config.yaml
hidden_size: 160
hidden_act: "gelu"
norm: "layernorm"
norm_place: "pre"
attn_scale: 0.177
bias: "all"
init_std_o: 0.00702
learning_rate: 0.00691
lr_mult_down: 2.0
batch_tokens: 16384
max_steps: 7654
dataset: "wikipedia_en"
MLP neurons of a small language model. Each row is named by its layer, matrix (up: input weights) and neuron, and shows model dimensions 0-159. Each number is 500 + 25 x the weight over its row's rms, rounded and kept within 0 to 999. Numbers have three digits each.
After each neuron's rows, "fires after" lists the tokens most often just before its 100 highest values on Wikipedia text that the model never trained on. A number after a token or word is its count.

L6.up94:465510512479504514492480542495474473508452526509499508520511495461495545465465521516496533548468529511493544495538467469518475504489469512471512528493529552520527513534493498511467510514473531497488450486463511476512505530495528520512456528514483492517484476506521507478536495510584525490475437517512527515519508515475471523466517514478507491510487498482490511513485500492502460460516494515445521498479483493502479527470487516535493545479478514525489515511551484504499506426480526
fires after: " whe" 30, "s" 16, " with" 14, " the" 12, "us" 5

L3.up33:486509519510523433486546487495510437492507472523489481502533529470479517508479472514507517462538506502491467510508488497465483472455521481490515519524545499487479481492512486530462449491482510493520511475511522518516458476482479474527511522527523523532535497527497483501475455485524510517512522522491495478531527540539488507489502538481496503498485518530486527469565496451497453523487532511514517490498462480514473509509534510436477507494569471514514520505525483465508481521459533
fires after: "b" 37, " v" 7, " V" 7, "ic" 6, "if" 6, "ab" 6

L6.up73:497475504484497453510480507487503490493553483491562476492501534510503508501483516465479496484512520518529462510538515486508484503438459522486523510498519460505496517516518477493502450507498459500465524450485539525491467488499499493456487483467504474480489499547475490529508524484532511473504502529475509506521539502536481524475491523523498506530424506511520554484507468480498552488517530542466529498509528426514515500491502505535445528495487532511515504505505511517457535507517478
fires after: " f" 25, "in" 14, "ic" 8, " res" 8, "ite" 6, " F" 6

L6.up338:481515489491504511494489465480487506427484503471499512458463528536479527501502517494502479497468502497517551512514472500518515557516501566516456493507515494496498471458544471447537482465491464468496450491507507472500514496459521469469494511492490511476508470542522481542487534520513500474525493527478519523480505528515520508474521471498478508475495518492512532514539459536505532502541526493484507531510507490459478500437479481515495523482519514493505537462504505519439512530476470
fires after: "an" 11, "in" 10, " m" 8, " j" 8, "u" 7, " f" 6

L7.up7:468536516484543540498481506519472514485459531452494467473459479477459507496475495484516523482491543496511539523489477482494504508490499504493483544469537515471521500527491475496501489490495456520414473487471481514468507519505485536468495507528497466538519516470468462479439494503480442500493477531522505498502534488528479448512520504505528484551470494504493506519518524486488547495524471489492509492472512490492522476491485512460506525496501507572496526527457477509512468493481486
fires after: "S" 17, "z" 14, "a" 11, "j" 7, "C" 5, "em" 5

L2.up278:506519551508486487470481533509442468475508565528515505513511538534473470536465491471487492547494534480476480477468484486476474503493499502490537536512499541521491533525507457503511464481478567496454455500530461489523487471514494527526473544501454508439486499472510501469501495501537507507532514482473494503506503498483521484499486542486496502453481490511526497524493486505541513506473485485489551473512489467500523492445505496478490512464525480474490524500527490497518499456537495
fires after: "ro" 14, "y" 12, "t" 11, " O" 10, " of" 7, " pro" 4

L6.up97:507492486486513500490545449519504508484461541490512482548498491524476495544457520469447521487455521489471532439499471528468491476530491471508485491479475515517457495460493541510526509478498470474534476501485521516517504540506508503529470542512504538490467511489542494493494499486502455495496536529517470481501471523559482510543513513514489473540494474464462530516497496533481518509520514464500502475523442528517517472500525519490527513542490492463485547472508498495512475486522516
fires after: "w" 14, " B" 14, "ar" 10, "r" 9, " I" 6

L10.up326:527482515492490488490433485503491506501554485530504520503495482516511518510501529479538543460542535511512493493498508492557487485477501491483464473474509515473555506536547485497518475562509519513491524516461486481490476474504500514525496526549511536507472482479504495513490495492552481526486531488539506514492476535490493507461533502487495452489504494532493526469517517479505478481562420481489479527518525457493514504456497493487514479492429497524482472483483488481494492487536500
fires after: " " 19, " s" 13, "i" 9, "ite" 6, " a" 5, " of" 5

L8.up312:528492513444514485511463498531521477494507438532485462507533459505521524498526504504476519511523501461510483480494504480526494504485550497469485477457498528450446510474505506480523499547502526492505498461475482505534500498510538515518513505435498554485538520471486540498507497544506517474525500509510482518498517501494480519529501469539511511561500468521488467466544528543477461487550524475505521478490504466498438512499483469502466517489494517494507531460474503500497488481509514
fires after: " re" 23, " ar" 13, " com" 10, " Ar" 8

L3.up55:480493490520515526506456528486521468490481521527459481497541502505460502555518494467505548509509492473461454493495470495526498574495483541479501494490484533471455524523514508482479473484492556534460536494508495519519502495516518498477491500492500458530538555489460512503507490473504509470508487465500511506494561484490477475510500534493502477488472488494505478548554484511513480491509531535504547515466467494494468485476514517507449543493564496502512499482472514485497518484534497
fires after: " pro" 62, " ar" 7, " Ar" 5, " c" 5, "ro" 4, "ur" 4

L8.up498:484537502521505522515490545476509490446503481529458504489531460508489517524514519498472501481509500505490474505508499525506461515497481530486491490489433492546469560455517535475492464489497515489470488490474542503516477524470485555538520523481493483488493492479481467516512512499471514513532511469471542468522541484525488484496469517512445526520500522504502515494530472490504454507533495485582538516551517495479464508511460488503446462486493520491506508514474508453482490495505500
fires after: " ex" 31, " ar" 28, " Ar" 7, " re" 7, " ad" 6, " d" 4

L8.up400:528480532498460479494508469484499505512514478451516481503517521551500494462513533546530506475499545521514509495515490504488478552505508498475542491487459526493545484523514498478490510501495496459472552465504544466503537496491458500510481495483501511498477478483519455466509509543490509490487526448560456491467490487511538492496504507482464553512508501528464518469530540533519481507509508454476481506542527507514531491438475489515518508532504525493560518492504495487499468519513523
fires after: " D" 14, " O" 10, "w" 9, "4" 8, "d" 7, " T" 6

L8.up418:527530487492515487484531545522493509477497501499447509482504485511469440487489503493457535486481514541478489515529515491461485506459544480577487513504512507473551515482504487508479484510574477483494520472509458526499519497506490471480482475504491536529524498511510477501455491493474483523494479500472524520488482538509517469466521436492505464530515498464493555526462483475535504508527499494502510538500545483457495453503548482531479505475526504532507517473491506480518482496483510
fires after: " a" 16, " B" 12, "a" 10, " A" 6, "i" 6, "em" 4

L3.up100:528505496469472500467508510484490499480484503504504465511480509519493485522498525509502468513529480487467510488551472517531491492485535470470539483478552522518457483514525489507530540526487446495497492487484464482527501484449490462529504492472469522486509473503481482486492513468488481530532527460500537489491525464510507538519497549536535491518458488498502527445463500513491488504503491534520451503440500562504537501543481507502511541536517484477556475532490509543527494475521506
fires after: "ic" 21, " f" 18, "it" 12, " n" 9, "i" 8, "on" 7

L6.up78:556521498537485444493533506509497499500518514494485479481492504493490493528505487543514509485513475534524518544513508489486470532523493504496494507475506503554513483485500530444520457459485531464507504486501441506460504523528463522520500478523454481533502432489490494491513521510500491500490464511482550490525476539492540517497531522529494533518535504533509531530510471471513464466531472524488504474459470507508490480505526487504504443465509507457519522476489480468502537533448507
fires after: "orn" 10, "r" 9, "n" 9, "g" 9, "l" 8, "an" 7

L2.up276:502515506521511510496486514502558514483504489479508495532539476523488474536510522514491498477494541560494498471510512485518484530497495530492469495490517499501508489526492489485502489554492528536490498526498522464490479443466512520532511481479482500511466497479471536511436523481470480477513531491550528502485466524504529483481509493526497555491495416492512488468462499476507478496523476558515487494538514548510445486499522490490476504473515540504526506481538474489497438474545493
fires after: " d" 36, "b" 8, " c" 6, " v" 5, " P" 5

L8.up422:523505498509446487523533516507533500492498518478489484498521470470488535527532493556523482510454553461527511515491493475508481516494508439479519500493525472517509494543515555448520496459470476486476534503470492485460480502478497447529475477515513530500498440455487511492532519484497524512503471532516510494499509515476520478506490468520513469507469494492496532513502507518506528550493491503486430457500533511490518514517484511510496516521520501479509531481533464502494569541497464
fires after: "g" 17, "re" 11, "n" 9, "le" 8, "f" 7

L7.up477:532491531497502508499511519497502497464438489552494537506483491549528521541514512507530538505480508480541473470488458525497485521501474463529544453493486517523511490521477465475498473515500504514513474484477504501508482502506517463482458523511543533518481481485481500493459538496476489487526547493546516494501456491499464541460487464514512499495484490489518531515498500431531448478523480502498472517533456451498470504510481527510555497511501483502507530501443541499479518486514508
fires after: " re" 36, " " 20, " e" 18, " a" 8, " de" 6

L8.up9:481528511467485527512496474477514504529505498517490508508496498485516534496555542504491546521488493544507530519539468490513446502505450447521533530520498495495557529506457520506460497503516511548436513483491547479483521492457466546492489489463534497506508511481514461514482474469497458495499465521497463488527477480549499514504500524500515472487529527490478502519489501461508478492543481491475545481483493525466486493503505476541475473545495497508496521505508496503461448480534491
fires after: "201" 44, "s" 21, "S" 9, "ap" 5, "us" 4, "Z" 4

L3.up84:523534474519487512462489484551470513485511498488494491525502497530502468505490515477478486475505521509506483488508481517503489513495514434525477523428482514520453459543482520500504478518496477492488488446538486512553492508486477469501493519519517462460472489494504527484485534511517440490493500477499475523496528540512512506515479548557514469461511510462475494536465490487522521469499524517510560521530461507494543512500500509569492536534519490468498495511480501478538514480503526
fires after: "el" 17, "j" 13, " B" 11, "l" 10, "r" 7, "ite" 6

L3.up387:511501523465510517455494497512541503494491534502486458471468482510545481546518475491467513490513516507488485498514492497450527488478504472549500495504505432490505545444524506501504480508477501509518499481531426494488513511490489511480501498509499529556509519445488450474494495471505511466513513484524533478537551525509495511485535525502503513504461529511509486484515456494479491475574472509472536491518470485469497503506470436527526488520525523543513507472486485487493495518527528
fires after: "m" 32, " M" 16, "19" 12, "p" 9, " j" 7, " F" 5

L3.up422:503474480521489486512501551440498492518516524507496481525521523557476484502510536469531472542468480475464494470518515562549519502502536533480487546467533470522521506462509489453499519405502500521496475500495525478514491474551508471510509510490521499512486523495491496512494474486479529488529509536516534535510472487455473484509464508527481485525532482499494525516516462470499472469495512510479509500501513497435508476474518545514477526497499504534516500468496517475497469494487483
fires after: " d" 16, "av" 14, " g" 11, "r" 10, " c" 7, "c" 5

L6.up149:543524484506475515495530523542465521468504489512529483528527536484484486474457498499522487515535519508470456542524456546521490514475512496481542521508515518525498526522496494486500518473483514535475505486515483524480467456552535435516514527515500514507445448475524501517492470485517513470483551519510522528484470538492452494542501482515540472502507526519499454523504509488537475494496531540496502497519471515480537501497479502475460512502517496498525493499479497452524467486453516
fires after: "c" 18, "o" 15, " c" 12, "a" 10, "h" 8, "ro" 7

L2.up12:489523528499508523518472460467516536500480517502495483501451524511499498477489497518506512535536523495474450521488484484468474510501464493502466505458480480460514480474507459500555502530469468477515506488514491505487549507504511513479437505498535529518511482518537483503469528547499512486492491542495527500496514485472529509504485561505480487489496522506533532496516512502530539478485544520466491507525469498518518480420491487470474515474532486506446516519448496529461558507503525
fires after: "f" 38, " f" 20, " F" 8, "ain" 5, "p" 5, "in" 5

L2.up172:466518492504538495489535478546461512493491528515469480480535579504504532485456450464554496480525455461471510567496466499469499485520507506498527519458545479530498457558508482481496479478494478490522538505471536493521486504504470469509517503497500473513477504478491452476472519463487516533500491501498504474480509500539525508544502506528519498531497533490540507479489505474485516509476534543490485526512511491519494507482501512495460497512493486529542457507451520505496485525491512
fires after: "a" 17, " B" 9, " V" 8, " G" 8, " L" 6, "b" 6

L6.up288:467496483479502485502509477509553536461519465494519479531531478504515480501487534546491510505511494518504502504483505502511487486527515459505490512521489500464533458522523506519500478494526459477520550468485480501463470505490488500494472469499541520497523477503517519488481462499484503504470471491520449474525539528523473425501479492494475494513474478504483563464516532510522525465506504491530451449502528496478530535516500510504526520469550484483554548500449523465527496470479503
fires after: "erv" 15, "re" 14, "le" 9, "el" 8, "ork" 5

L7.up129:515485449516488500509443565481492538537486520481463513546503526491496494480519447501518516508465484464492501530484527503529482484474514547479498508466539485488522497499492498493506477505459490509494517492471496529517428455485461533502487485489488479481526548487476549498537536526470521521479482475538544446518511459511508494492500524512490468501512487491477458507542516486497555486498491488479469533450481463527489501495469518523480534496485502517493512507492511470520493467517490
fires after: " f" 16, " pro" 12, "ro" 12, "0" 6, " at" 6

L3.up506:536514522541439505499516507481468519497476466496514508543523534532465497484473458496514472495515520528517484487519524535542508546490517521484520493537507491495542444454494495498523503473484495467510480504528491511516522473492484530512462527509478463495482506467450459490515528467492471487498492510447462480494489512526515543475481513492472496494444516507488504494552523517501508506518467507501498483494492506493533464444449542473468505517470513479476472499490514479546558516496510
fires after: " D" 29, " T" 17, " G" 9, " f" 8, " P" 6

L2.up376:482499482512449511499518561567530518528510487509480524526505500557503487487483488536503507471517480501516467480486533497506474506462510506457521537476458509468483524483523474538536479491479520564492508518489532546490450467480507476523475530516474483508455476518494520503497475470533484497483477527477470528495502527471495508487528542531517475505494446472497510534494522511516495489489510538477500461515539510555469472517516508491482524469489467473493497534478521478520492481515462
fires after: " c" 29, " pro" 9, " C" 6, "an" 5, "ou" 5, "o" 5

L2.up15:511535542512515466467527509510528488536487461520504485487538479551474443497526456464484517499524470519515469459517498497495471537473503519494498504491491467505467485480533511495508493482458523487511516444500500477475504475528470516482521512472488494504489520486489511513474454551478511466492510527508470504525494470478525502502496508502531552545475524488483530484525499494526470482565525521475533510542444501478536479524546483541545532448483505517495500502507520475491509501522488
fires after: "d" 18, " F" 15, " d" 14, "st" 12, "p" 10, " ad" 10

L2.up321:508511507516517565489499481510499459498457481528492494497483504525490523567482503490502483458516492507509484534491485490477508507526539461494499504492465541499505509509519498468509478528512457511476485507516552462478504479466479507539499511465542551531441499515514457536501542483526470506494494494542480495484426521543532467505525502496530529472500443495491475501465499475540493480506528477507495470491533485525541495492470535481507516527475533544494519504506479475527481503484509
fires after: " P" 33, " C" 12, " s" 8, " c" 8, " p" 7, " " 7

L2.up7:522491552475529515466513505508505507551500508486542512529510488451478455505500504512527500517527484473507466516547485504508544516473496458495493494452542508504525493539499504495525494509501493507492482502530490522445469499477489456520510482488454523461517542482496477470472473516508505493500476509484556468566511472537512528498507492516519496506445467470501526478493504534535524490533499513464490500488513448468535525493508538459489471511494469536522456498527498488531492539527483
fires after: "c" 17, "i" 15, "oc" 10, "ic" 10, "ol" 10, "at" 6